MLP neurons of a small language model. Each row is named by its layer, matrix (up: input weights) and neuron, and shows model dimensions 32-287. Each number is 500 + 40 x the weight over its row's rms, rounded and kept within 0 to 999. Numbers have three digits each.
After each neuron's rows, "fires in" lists the words (lower case) most often at its 100 highest values on Wikipedia text that the model never trained on.

L3.up1360:554552507496458461435514457473467497492508496504542465464494494466564484514554464487532490487598460559443494519559540548462605478588609598523515574461502397483516533585502528434530512529523491487433542452565509455431529504484491497535498476511568581492565523501498490504560530489424512517539528571417438543476520552421476515525511452518499501543472497526488529542546489549503457536426549483577503510518507479573539414480500496451479518512564475507531490508513502529432504501552509458548479472544571539545514483518429499528510507462496546441501413464464514465544500595537538492507507455518474476528496444510499502514439597479486496462469537500463431479525485493425500472498464564509463522436487537510492503503486509477470486571494561525518492478484428483490547555542497
fires in: "where", "for", "after", "during", "as", "when"

L11.up900:531540476482447439447532498501468435473482500501533568522423437462427533523557398465508571483503478453572577537568484438464467545516436505509485540496474495459533539583491561449515438549479557512528518520489523583482525527441468532489485436514536489449482522443532514543469463507540514477440555465494497483560505537479475542515480506565517500485570514468486510438482511536482523493531465508494493499413488511464516468535472421500572570555508480521489480499568620482590504554532522498485501497478512471451531571474493544511504493484492450553516440489470515515521466496492531427495466511597536541529483500449449520496482509498462560481427468558424456467480524523515505434462459507520432498476501498482457519483409426485455487516432471591496533454507470441503514562497539
fires in: "an"

L12.up666:483495557474515458437514540499478437494446527484437517499507456506552453564501379416538481526492517456466476516462522467511510467527496449568537586376506480444484490502543526430486480493525477493471550463599503521509516515521424492497477433499435511577585509466582477538443433518462512541505495424405507521626512422450489576479524483432519529502515461526516510485581504505538513546487413493504518514526539500512487507507503562551468505490462474526493493528516533495525530549510585479523496463459494455488486475508531520495513500531496484484528624490477457541504502544528430499594442533532456517480493507490376481500537579491453469447441509489502433503528465504527554513514454502509463565486539487471523493491510526507525446532492462500511517427502493547476483539524534
fires in: "for", "in", "as"

L11.up1224:456547573468496408525536488426497487485446560480507508472524474511545481507534514447502526456473440582553497509503513544483508484511480541451499483483522542495433542559560496456549426478468462512528491475486567484473523493525469534575496440560482458509466379561513501547585454512504522488511527502548495478549500583500586529485429482465449506497487542429568498524534593526563494483470471526503452509483409460507532480489495526475507504504515488549505424442561524553500473499510542422490485527527548504451528520457439457528459493489428539532578572432453443495520509591453477563514545478501511569517508507497499531657528515585544513534530476488482466441479460405499515485544489429508497599474475520518503557506506405553471530489456544492505545471521504413459545452553448
fires in: "some", "and", "or", "than", "any"

L12.up618:506541472496496493466445514542552480485534501494433585508470485394555550477482478545423521569566447572503490509492430487492485456490478576469608586522505439420456527497444557503506515465508512570456567513519539485482508476442501541484439545524479504492470537537470503452482490474463520586510549519521472469613517521547454513495460532445478467520467508502526540504445458459479510579436571492432525481475529439563501499561422479520461470509557521476472563559517494523456547451535524514545527492514539462492589507521489499516550500526535529536557574422469432493488442534428525434442526507491527543515478522465511515504470611469519470550486541522517481542453478485499500466518512505480521498487488433570415528483513503524557488479523561496536506489484509471433575503439469
fires in: "united", "of", "for", "to", "by", "with"

L11.up637:542520481513518445426516470487494491443444505458482490531435539456489458548504479505494521541521458508443445547503504455469478486544485617554523527448495522527517487538529545490486526470527597551440507495502495509475505451542365454460510469505518469475494461503552482480496491515474532547489491457423473528601458541488518537534481507391547536490474525494576545531499521497526502510552518505545474607441505490412484531584458486520492526539469448532465529522511495482525494475604498529500558427438558469477502439446497515491483485581494469524488502457494516553448462591469446417526465476543544546477522457513533556550432584461456448450465569499458516466462440480505455527452497511496451493488510488555561487469507499596525429556488531570542552393431490498472583512464527
fires in: "of", "in", "from", "since"

L11.up163:561521476492468481448436511455509417548490455502456497492522470511480529526581475501507498488529522580527429491503559487494521553468580498556452492441519503464470496466537462509522501505451481503422494470581514492422513422447449497497414510430541485540532440587514558451441424505427562559517553505495454546530496482471521478542434489476443528499482527484490475561517445477491518509436504412473483527505465449520536479569524523471492534562499475571510514528486539542497478510418505486539472533507523564560539496480425494549485423477475586511453484514500493515484520525493456485529528485492481541469503440494458505485497468502518477440534483453469454518484558404617505397494434552507508570501442388477551477498445467511488512519544511473506512482448445475567557535465484
fires in: "and"

L3.up371:544461456491465489396468523501479488538472510553465505496535492530597541519494553463501521477507472449395534499503531488548523500390570481486510551450542547427455586595531588461467504569512489486467508406486455559411483505503458521519479495512540483503491509506512532512509476461474474518507490525453476540466577403499521539520492505409530513523513480518471481548513528410506459570452573426475484482490509475451554574529522460480529513512553574527541544490565450510481491555470516508427509484540519533542548523520462464495516372518450519399513506375490502541428479522489497543499496462465540547542509509398486530494494524531481530412464534502411472529527471503523487429487460490500442598528462468533481494503547524490481517481468513440537524488475477478522555537521518
fires in: "the", "by", "a", "also", "each"

L12.up1283:567554485480532485428465467358514430556434549461546475500503441491465471480460429426489533513601498490527543501485504518521516454504479472470506570481462495483549534587473511509529480464514515486503572491488481525536506545428555486558488544527559491534487491507484531542499489518517487512497495516530493565480481447476507493497431488548522494582573476445506460455524538455454444516467562460506522421448408516538474430446504405521526547562496522483481498544479459471504529533486517488511461436521499500531501498441513502576475464500489490528533452498513588482510427545500466439484501499571560532414572500535470503455475475519519439485508463509518448431506444485542517558469516453533534552408476535521551485474559435481548498509482486565492507528514470473509506447531506
fires in: "an"

L11.up1256:591550447515539447475497561494490509555434494512537508529506525406549513498501513485479503518552515515477480504477517487552504470511528555558553476509527450461404571518527455474567485442534447513515502504578509456466512497474535510485490547456458450487522512468599507499522496489429542487417523454467400504471440508515543510494490515500517550511525478451535518522541500483494505533462536500486523476504451377498450505517484496518564514464445442516467524533484563515449515495518542452553478514526519482479558498560475509467493475572520439531517481458422510543505465572500511465509564467503499498436509491546558523516523536541495485570449538563453503582513476446492439510415518501421506448450464503571491466476490423564553475515514479523588400486418429432502541537468502
fires in: "in", "from", "of"

L3.up860:471497436503494498471516516499510515479478506509421426487534491480546427497483497501484514525569531599465471480515520528528516498446606437432469542509504482499466515503481431431487486532495500519455495470510548500432520494473471488513463487547565525527441443493494569532424554483491535503581498520506456567483469537518480566467467496542486531511505522621502544563464483515456505440443502457469532524555496470551511480506517494495509464504428489534535453420523420560496584534487522464521504557437468571488453465506466480539593499446501495519552459494484513489483506493549529488502490503493454529438466475539471487507525541500437552451430495500640484512487529456482502518505508558508459512467484499566420525512453518525481536469494488527559432503502427447500610467563513
fires in: "and", "but", "before", "while", "after"

L11.up175:509510434488499471518482470440452494530517433515434501511510497440588501501497511490487497520561534550504457442547608554460491497512466482459500490524514540491451532497485512518504456475518496535504503506542520547518480548483467527480468565540468470476508498517509509512503489502504497537527515509554552568500455452469530499484375497516547490521493489507548481553535544384496508584511556533488490425468461482446575565528477511472512516489481502543447526485483489605509576514524583455473552480517538530530548550471427528495477425510460578502552558441545447502480504506480511519477549551473534501537580421475601469498548538514422560506573537447543533450473490480555511495542440517529485519442508447509464466478577502503525437467466506456539542484458477451467531483489471
fires in: "and", "of", "by", "with"

L12.up540:480457463504450466454530510526503511482467510462508549504496522518504516482461542403448526604506544502486438469524505460601470476456486475522490472465532522534449493523470497510520509579530543503508525459445501539423544496475527546565516439619502517504475471445485549515464433520498574531507515528434484539487465446488541457513551532467526508525532519432465471508525488490487532506421533457462524504450482519467491523549474434543514518484470501494473511544498552505552554524513560390547550563487504521501551514459531515519511456545512470438528564469522549657466446524527481434528511480502470487478434465527435476557444428545434545497556463479495514462532528461513488503531427510427470583451474513501478558454568482546462529500446459489496495459562492432511517456511517
fires in: "to", "her", "his", "not"

L2.up742:473478586484441438411479462539462466497538515486456487479463516513515459514536545361483512488482521516489510487482630546582576528492502509541555479457538551526326515526502541474440474590503509539499499421548426448445559523459493470546436527499486486520456523486502519501564534497442475455545452446451538569569481481503508513482455474444503580501484552451498524544588444467514505529461583527531503464436531485482481497553480455492512514535561528470499546531469490574459563517507527508468507419569521433558539562466496482511494456605508514436503484537498490545464482580491540537520518494479484507523504487469503525493427543513537469410492534505533460516518445500489458464575475525539466563523479535560480470423536477527504458484473522503421483489542517452469492491549528
fires in: "the", "of", "on"

L11.up370:549491511492480502434484469509491539512442527447535472481509493474472465475538421459464471578485485500433508510474528443529423456497514523481493531496489493515529537563501468496461528498446447486474507471474545535472605527505513526464542586486464577511483501449549405530515456522542507478488566532492509459530511461512509514417545518551514539476508524594451475459447539464471502531440499483463404482508505439537454453470476429435553477480581536464489412484444562560479484497478511532516508448500496351484522530499457528575487495489538444496516584457483476483529470573474473431483520551524559514540489523470502430516483567582543509512515494486506416462463483521581472454501497574454390466514510494494477457459539465460484485452449583497471499478502470481500453516467507
fires in: "was", "been", "a"

L12.up268:508576536504429489452593510477481373546482512516434522546494505506547575534502594496528549553468459509523585493529479512582484522464514522411461544493488535548540448456580457537489483505499498539494500479514517498468515488452485536523504508525460449499459463487448485520540454512518497503437546482403495551454523477474522496478487527487480508585537445458415512509480503542519503496498522546535574547397395539537489453541537512508513516459504518570462491543439526508479447499471501481503501462497549513453510518532499563591417460522447501498506545448491523495487460546492451481545477487472452452558488431532562535487456511539483479461555481554515512521570492474508525470441503483506452519466470492513435470542454501557476533512449431551529521485516429486483594508520544
fires in: "an", "from"

L11.up769:486512510506442498447502454523442554415488514526439526523472454507530491518515412514558466473479465446472471533580537505463508580462506504567539494389511539466420527490464509491452448455467566479394438509524494540478537506533489520543452478556506502542471513520494479569478503481471540538474567483485506460529533465383506530492491527473461543529431524496614589499541547501540532535492531475448493465477516446475434532529503479447545553527439407555531523534474445529514542492453512518548482463496498439515467481508503443488467468522551470476517486464450492522405531577427468505457513526520502501479539504494524474483515477503515511506529537554502478427520449479532447468502506527424426445490465464486518484455552486530459519480444496451542574466499413441490525517532552
fires in: "a"

L11.up106:539521437512464485425433520485511492423483505506450483484499451508581606490460527499432502545486540570413486450544516513447561462451505474508452483447542516534455449495547433509510514619507447503437529534571510583468537462498495517489486529455477538516545507527461489497477536499505526519534476531485463574512494565436424450496458494399550524500520459495495527477490525493470466525544496438428401505483553470499546537578501520481465523513497513466446409513504467551488511497489530532543451494533511506548542520522499539514464512522483492486489485486503513538377504477448387544523529515542517481496472518499469549524475576508480524490429474469493414551422471530562416461530513554447536453532523528509459430497544475551458540551507499502450510568484481499576584513520498
fires in: "is", "be", "currently", "was", "commonly", "are"

L12.up541:527573462503420519495497546498492419476557499514429553525471576499490434529476408504470551584570473425444505535509507523589461500565523507498411531502473518489563507546571536517514488539494537506466579524525517541480461515523497518541421470453553450558561543539555598546491480463496476461522444521453498508494464508474512543501467478440554544516528462489435544556567529553521548494513538522535468551494493574512514562520492471458476483469521450507484518464411495506481502497499541531491433391484549559524512499476477530538450547526488483513554404477415525539497492495533461477452468479509464545467463564503490522478479515505509458477496522522511447479504498464457494416458526527495473529481560483452491396437503517489471527461500528575581548420492530428507537540529524
fires in: "to", "on", "just", "will"

L3.up1087:438493515507488457418507487484501448466492477464536529509463509450471501471572491461470505473550518514600552507566470466587474504413547486536508541520508467480460440498511438590492517508482493579457496443496527605428491516528396493510522525593460552504456457449466455448377498484484467502480534449531514469634470555555487550486481504457479485516490469566503463515504524509503508538494513510491539475520516546548472478423552463512516544475515597451471497548492531530516524459502489416475515493523511475476541458475455426477479465560587503493522498485486496541525539437500497497502528425464513545435483548491522468485520517521517487493507456426486492512426516421468518487503512442495480496455461448454474496424492481439545543432480525423488519481518539533510484551552508
fires in: "from", "by", "for", "between", "that"

L3.up532:450436510508474434428449488518488393522517494545418551553518504481457507534509536545474536540459561565496510516526555531551613517459460612515523526437542524490470512605542454429499485521513467472505461482487528526531497504473487528516474516465451438523555486490508558480541472490469549522465494488516535488490488406433573499506514499479505559542467504489504507525516558507505466609462522536489517526466503486515557465522435522509532526423552521549525532473465527491535502439516532466510478543500521483398533499493463466533500453526496513509423527497524509570414499527503482529508472493449493552562510424437444493586519550510477419541536468474519517507517398522519503506479451516505473545530445508588489510496578496510521487557465491498512493452487515484489556476503519
fires in: "and"

L3.up1120:417548479516477497482557492498481480515480491455501482448510425511509426493502516358428519517484488536475517510488533469547544481530512392482498476467531520414434522563500503495515499452527508487528518433524548560399446524554477539469475470516439555539454488499502523534514562456475488561414518489483501503531516553507560540513457428390470514508516548445499433536506529531507493531451504499487522514482487553417539552467540480500563522492489509564507500471502495547492490476466508488483475546537496439515517453476366462487510411523441460511497432490530514606489491480468454465495541508502455543470512570502586507504448456561483472450460405483386480503521502467407469538492515448491425473434456463463430507415514477468507494497504456455536493491556515472459516419560504
fires in: "and", "in", "or", "the"

L2.up463:478517487533485422458459503495468520466481510462511561468491490489501494561606467463499521503518523509488479490485602472476482455519531575485538538460563495474474539567557465496571430495511560464497568524542611587476481458486424514540498475527411564496588516476498523527460466545505566502522492488439515465439485513421511471512493449490542534539456482490514540549528490457509497538519497533501510506477484505459496515511460479464520510552580523512488497447487551523551508522478548487465500489514543490528496471510516488624487427485514470458472503542491452564461479603504475500490479499582496519516584499514418434580533551524489492542444475480533521502467456519487460536503497506515480558476440474573518451428519477506498493535464520530506467426497511468557484534462534
fires in: "and", "was", "as", "were", "he", "are"

L12.up1161:506560540547483492523462515437475451435441547465518499462456423518459489517518491389550557509525484491479531493425496462540477531471428547506519471445491511411461530502494597501544453518516503524442501477552487499446548481469475511554518485546499466529480446542516406514509518492521523498473508488488533464528567477436491487447529522468484473570541559513528482472492555493505489564436527541488460492429496488418484533452479511468511553491486486539484532483558526513553564588470569492490537501511488530509474468538527507478450508539492540484535542444562544503495485529535498539531461473554444486509537472518536452489505525497566521481527550605553539519491567542484452453547551468512482519401518529485490487446553474615423493473488544462490540470513489501550561439519598
fires in: "a", "football"

L2.up175:472510484529470456461480504513507461459401499498453507513471498472513472564568449435502499532488482504448453554492548517533561438513546510470560546502588483441396539563467459506459441521548473506481550446516545500471544470489443484566471485566514486478510494507526517526495491499460567534470518498456457550532431522485479497494485493444554515591448541476539547521517500468490509461479490529564461468479485497525494528441455444507553533518572402514452497507509534527487603503435554466552508492544541473500550440474457455593509445544521496500553482462464438569445484583510521497459463515511487500493548446516506474540518539548500523488457523483542497489470430512508430450496512500465446602448457503551528479391527468529492561460398517543482430450481439511543503549473547
fires in: "in", "at", "on", "from"

L12.up1182:501461524495487464460489469531505489459494491520452519514490546459512487462473493476488538470490518539480551475542489465570513443513514510487432474534520453445466523558522473489470463530521471517492498448580466463568566505456440485588491553559554568536469488445520494546489573566460476503459546519493577532460464585491447499511491448548509557524441453470508523501536511457532508532380487492507445489510527487493525448521491528441467479505462465567537416432487544500462508510538473475543442413456509491511453546514525506533550461503541502550481486543485501449448500476492499443484531489548450397553482562508425477462555482499503543476442452470466563461533514500486496487535483560437507479514471420506451529497560389545538536505465516488573476484508542514432468511463558
fires in: "s", "the", "university", "its", "his"

L2.up762:499488440490453449502463473453506528461456555482479597460472500484554472504594467461503553509560498496476469524487579486509478497448513487477573534432566487459484504584486485477483442552445593492502588487513551524462506488521399515554457476478509472513524466492518485534422505512533533549583513479482482434507435510487448569485496497507514534546487507582473552594493501461505480509497482521498465491444532473427550516493533492491478540511545554495490469455524527544515522533441527467520528484499491485545526501515470489555511475531498499469544507497481406502482483556499498501477453478564457546497533438500481419587507514524544497513510509531460494466484483556519450450487501532518518652479451495552489463420477488494456505498449507526516491464480542448625527541514572
fires in: "the", "a", "their"

L3.up1043:453477481516454443461470502483468500495473481525422550533454510487523496521469518461524509456477482515445556599501514524559552505519537544465550496458546521469442472527492480454472488546523468509479522471512477564429480489476470520548510524487480534487475490494495526452529503481431526582449568533408513586534535464453481568461501516486508519624476452427533549561567497487521522581469503542505453520421475505526511522566474495466571475555609549482459565516477559523444545476427546428479492505514559498588595509465442479524549457512503502464510548464485484503459476533527475493467471499475513554522553405425544464495480524560503551448488516558450542480469426495451481508530475574488484566535454481536461499487598497498480504498428519481558494491475476544482508449499519
fires in: "by", "for", "of", "on", "as"

L2.up680:507572484512500478497375484504509478512500438578508571464472518509528491515535497504512514479542459498421452547438607554521619516472525580495527588425484491501464407451555462506483527553541514455497507523559572465504515467436495517533528508460479497522431485462473508502489481479511563567558595473468480606508526548441490529460496463493533533519504506496497520514464511572465515558450566387504474496463489495447481472473514465551571557494583551522505475472492523524470515521478487448506496495558547486557555461460461466464500517524466467506443491412517481520468491567493505471509449470516511543507489492521507503519519494513506548487500520474555485488501485473469483443501545572558456521550441595522415509485503511497486533575477523538496495501498451478560627446505491
fires in: "that", "which", "who", "have", "had", "following"

L12.up341:529512456500512443475520522528500475527480555528509536535477480427513502573476510445461563498444496479461491545527494429549455523489459549503532474448556500518516467498517444486542513440493491453470495493512518540527457519532533469534493514513449520520579545486516519518507411531521531505459485462446449496500488518465524481495531498430567529548519527453555463504592503566526514457528429490489514506465488530502442557462431452515575489536503492511447485509460521477457494502456528476607455481561532462473545528448490463559430506442499513539559516430457503487460418581531442441512468531438477508512463403540495526535545502575529499498541522522488494442521463494515546481471497526537493463489548492632488545417554551562576507517457491497528488412463497533517476523518586
fires in: "de", "in", "on", "al"

L12.up1263:608526459500501467477482480497438484514495513490520511506543509456545453543528496531465517484544448554500499562439490445489494457481453505434509592458577536425475504522517460496516457475458515551482502478547510450539525508449497622533506546518479456523469503519568515566501515430460493544515478525507484577501506584483562536418499462443460516560535531422493489479493569481539499479459577542496527435541522501475543486559433529569498483458491509554527427541506504492454560536474423533593472488423516443500556473472464544500459541604578512544481508502456491516479449505431479449534478512542448481537519471561505443531454550459573493515523432505524492528525451500540508497506471472446438512460402522528497500500531480524524523471467500490479525512402473469474492466423530
fires in: "the", "s", "year", "city", "state"

L11.up309:460498449499513500421498459462502527575397489594468567479506522452535513506451499573506528552484525577560504479477522514489470486489545558451481565484511504448526513518541473528462473572476492499475521526513554496474532571517500513504429494557549468416477515494606571520476427518455502484469452513456535565527504452521467481464510498491522518492520458539530501525561548511558524474442465456498479450527510462465508486450529493447517451510577543457577413560479575525465553478516501465508489515459565528496547493496509460551527510559486445497477604493488475568432439517555451543464447499541494550595436517511513569559545574500510478498521477498491505553533516516533531470556482535525474522472491531482444526473480502520562531489497414476521495493449488450515554465458494
fires in: "0", "4", "6"

L3.up330:454501492528458423486435473529489500502484480462459418556500503493501422483526497473471513533497488508492449541557533470468542474486557471468510511471505466456483494464444410537524515507515538564506506426582487534384449516429400487543480536487516611513525404472512553482392546504493561510529477582566585467543474519514459538487470491543482527518511441570512568480531503522484504490475430525394565519533531548471451481565507515530473575493424462508501519452495514525500633479532492585502521519508460535464542471485450487507548514500521535520584532486492502480483514461547465446523500465528478530434431469501454426511553515494465425490484488493563465535450504471500466484491490517512485487419473443486477470438523511514493553420504524527511511496537512489534562517489519
fires in: "and", "but", "as"

L11.up1454:467552546489450486515527510490551456551501560464499477482531461510565432554581521523530513483508477552455543514474524474487542461484540482458494460533523578509489538453479533480496495460524471463459466470489516526556551408530514478535503513523455506534509480480482511475532504544540457512473493446519500428499529495387577507462405513490506509499521494512481514528477560471447479540502493416481448542455457524457509565514472433465516517481547492576503496495464396556515485547466559479447498455497510520467614522470477549511409547466473472526517527502481536501427570475449524532425526434489444542486456452539475474540489524577537464599508437487482538558472458527566501457418492548448526571514426570529534504462474492506564506594477487498469524446512451442483556456497520
fires in: "and", "or", "pestano", "also"

L12.up1343:482458457515487512454507510485535510493496539555411504455506460507510545515503561589528495506510442482479531514535504481502477539445477527543545552446455457563522476534535495438481488535479577519465485475525497561503520533460505533545461509492437490534489498521524543519485423486501503490474445482425517460502484437435463532451530556486485538575424490541503482448578535512548532523507528457494528516428516605532499522504480476406485546464487556538499492453508487554539525532435583546536481449484520480479484518562527448518406509503514500446501516433521484499431383514518481476489460540439532592510591504533472502553503482522480537481598510575484533442554437528515444416449468549540503533463503431504582468528485423578539537448520480464549535460505459555517567507520586
fires in: "a"

L3.up553:520520487496490440497527507503492532468441543515545503539535492509470448494606504472471512501629450607468496534572617541435523476516538558494556487475523526486462566533514484481594469511517543532492524466568473541453495457538488500487456496505526573480561520519528513468521522463425472490500579491502461500553571657417515483472475387527490511574473518535548469540527536460525480480466456480493537482506527520578466527509493471455509513560458430490478567519495512505495523505515507483440502515575543450593550460525474516535517513459479549474518499437495518490473515535591506519468518454468474465538531399498504411504558493502504533569481523503457448478470503522392494557459472530417497466458422574516443514473458518460513464538508516517491439476453516466522537526451494
fires in: "with", "in", "to", "as", "from", "on"

L2.up1342:549544528522498453484457430480500477416536491526515511441477510477477474519466496444430473480493492480474511543492575500540588568426488569526479454447501493505483467521505449516508533555468422452589483481520527493483462471478506519516487506533468481526466472443488510522494444540492502513451592490488417538556565550455577504490455477460510536474479480456540470480481432480457497588525503425502456526428496463516505443567476442514529502534576527582483517490540571497454452519552535479475477453554534389551463524493486522525512508484513507476452537473512489491486485506481445475517547484578494572570565492547429499553475502505502480501476398483480553439511483487457519472521563506567594517528443478540439512456438476515487512548506485505469456483533537506498528470526496
fires in: "has", "had", "have", "received", "according"

L11.up1440:629546487482438467496547510499468442472431430540417493486513440520574481525482496554523486535463526504435422527487556399488535545501467541457466513420640562501506456479524491532459496420504496494410494442621543556458475510459454540530500445501444491505487471540524570498529442489472492510489498481468449504503503508488506519467519544456557523585527518440526535525479510475501550540497487504503491592496517496493495504494446482513489533513481438504517524479470486467487522533498563534542433544486549483524535477467505508558420484536541509535465530459512516556478492489437435424508472509506424507499460456530493507548453451506455426474537532499499517535486531461526430428478469542524483481538441490489521512441525514562447542511444534512577500421489512511485623447540544
fires in: "a"

L3.up1233:449446452501434485449538513484472487496523546538526528499537514487525480524490477495472535476537518584431569512474514555481524485542513453510576557455508511490515509545534605452451492533423540504431510441490460510542630482470511522518502531598473447459439524500488474487553541453455447575492565500469501589462507447370534529493471528469490511561511526454528441488482527432514538555393495478542491516494523499481520481496499461507527487552557444570542585426520486497424468497491519419544528475557521502586503428510410535490515457470504486496470480481490493536452517476490558517487449552498491521577498432473497441541484472529464515458500511511457489513520447497451503512424470561429469600454467499445450488495527492492521516466488483489499492491517507537528470513451507
fires in: "as", "the", "s", "racing", "chevrolet"

L12.up1113:467564448510498425510528505553460500461489464499485548479491453463590470550508543479479504550467486496468506463481465457537486498500558487462574476508515561520486507512511512515457564569504518482462531477553541506502488496540516556533521508487448560492472463501453458533457465517544452505501447511461453460475511466500526467468504483408557427468502456550576500567555455547454454578479558505430475570505508415477505565501450511451510419533503504471502516462508479495523489538523519501513491485516509535507498546501518475555394471492512493516499491424465517522491486595454530457382524539460492544494475527475540472629561552495543533593492555559533498486384471498538476541478603455595518503502556505436527487470572495582533478476478509527523468490513451482434512494502443
fires in: "to", "would", "could", "will", "not", "can"

L12.up326:481572509515441466443508468469460494533487488563458516462515433497470491543455489456456436523529530530477510514544460476515390428474497442469472483552548537446485554482470389446500545531515525524500549521516492494508572545490455505530474438495414537456511469548531557502524468516487503517448488501485495587461447562471497506463498459514524489566491448465441473481553496426570513452554497569437469475452553553489534519516543514478504418529505559530478498516525439507524522482446546464529494439548474528472508523575475495493437475509567476579489546485575490467492467625498479492447493472533525455471512487508494503488446534523523500464556485511521530476509505555492553534543492520424522436464473433488509508488495463569516529424530484490435579468524518390530538564450436
fires in: "2", "3", "1", "pexopsis", "4"

L12.up1044:465478534517505506523460530487538519503495538512513520511482461570501473516512423516493577447490490521485505543444475489542460556548496529548534522549480451517483509491532514490532378433547445531502431495554438498521406441523526473551499550598521502497484536519431501455494461455510510521469477481495448444527513491478507522487442524408497472504462533485510450560581469485453528524469490448413498507583440477432519513538428522523540488513477522539469527499505495507532448529509461480457389516515491503500463465437486513458467407501479493568501522438516474501487528534430416458441553481491444483510491541507556470596489442508518535522487472515479504565480483414579493509541537459448491570557459487538484469455511467494532513552448542492540413453499518529533409511509536
fires in: "macclellandi", "derris", "ocean", "borderline", "pexopsis", "finley"

L12.up518:550492389504528529566443467494493410544519457491431561473562471417506585530550479489457516507540497529454506511520474516551460506498516449472528564494569514472469512537492444552560512524520477503530480520531517529477567486455432511515519476461495468480478523541549478517437476499486525538495514460523448567547470482504571522395519485490523574481424449495505435514609503467524491523464506480509523532478443518493548511528546560462534481476556470463489439480528592523463501472496564426496505529503522494477537551470502435553443465524479510492516507465515451518455504586498503469529489555503523552421586501481608553468512543562498415495515509488533551525466443422492455448515464501507484488506461527480524451465489472528534534477517548447519502513449484509552496477464501
fires in: "by", "of", "sr"

L11.up1375:452514526469522514434508476499475463423512494487472608550546447480528468561454476508452511526478443577439480543501537489426565485466541523539527480451544464476427526539469506452550480552565531522479522476509509506452463392567509514465514570573460467586574434498456495490458508491470509537487473488459446485552486529470486517521498442451518546513457520505513554484597560535506536523559468525511544506519536549461485547532482521534565540520395488543522475504410475545519599560544499505496514543479595486587509458442423478482455515457534589485444490457521495454535553517496464464507489589506434510496567495544510483477485503511424450453496492463456519541531524452482509508502500553484497501512491489566533497456516518540481502586489507557522496355520527450449463492508546
fires in: "is", "from", "to", "are", "rook", "since"

L11.up632:490533494505504459474540470472448485508496497500428533475477516564574501490548468464514571523478472485496494493457502452421467537507456525500516508510577526392505529428545503527473527459499594488517496524518503481501554524510461521578521477570472545511494550492555517493546522457526486475536555479532529588553464482294417488435519484436482484503487534490512476466524502524507557554509556515552492492535541479472551464513471462492472499520452485546553481496547490499485543544480552535492492521531504507507507552551420515477449468536516545468496489476522437518445530478452487473482436525507450478550532504544469495490474481487521478489500499516489444534442441541487454424510539537502558511420465480567468435473489501518441567489485481432453485531481475478536479499548574
fires in: "s", "a", "its", "d", "the"

L12.up1084:512497451488439484480524513459478560491497520502487534530449459518575575478527473520515506484443483604431508539456554491498523496470529552581465590437470487518565424495462476450410436480418508503495540447536526607555493514469462553512511451510488458538485506477525545547471494477512534570450511511442508456507444442419505576564476523476506522500498553512581495543495551547515513536581475428503540507491474484495452504544540451461450489456433479490519444444462477510534509455539475508499438512508533485491465510442506452481393551477543423486488549458492493459466470466477451414440484485491545494562564489499479446581493468524477535479524512539499511524524463528561465508498477529522457465446498396474545412510461544448475549512427455521446533540523467560483528520475556
fires in: "is", "as", "was"

L12.up746:495477457480484562499487505555475403511526544489483509517489440473503484536455443489451550485541499595442509476507531495569511515488569493449561545469497540465477524506471498474473460437556526541485552475520492539506435480527454476519459517504546463574522497455588508475419492544437570550539471531459524511601459485501459500463518450436489515527493483486444538500514514526484576504516483485587478533500496551547507489447446536531528445551507424562461497504492521519547495548514482480518561369473476495542519508460478467493415518470462491520534441484490502467582524520519471417526527493472461507463482463495480467476467536457491457460421518491462441486509551442485479491399464577459526566523416440482544501477527474535519463507465494512550511417488517480510487566577548
fires in: "on", "mosque", "love"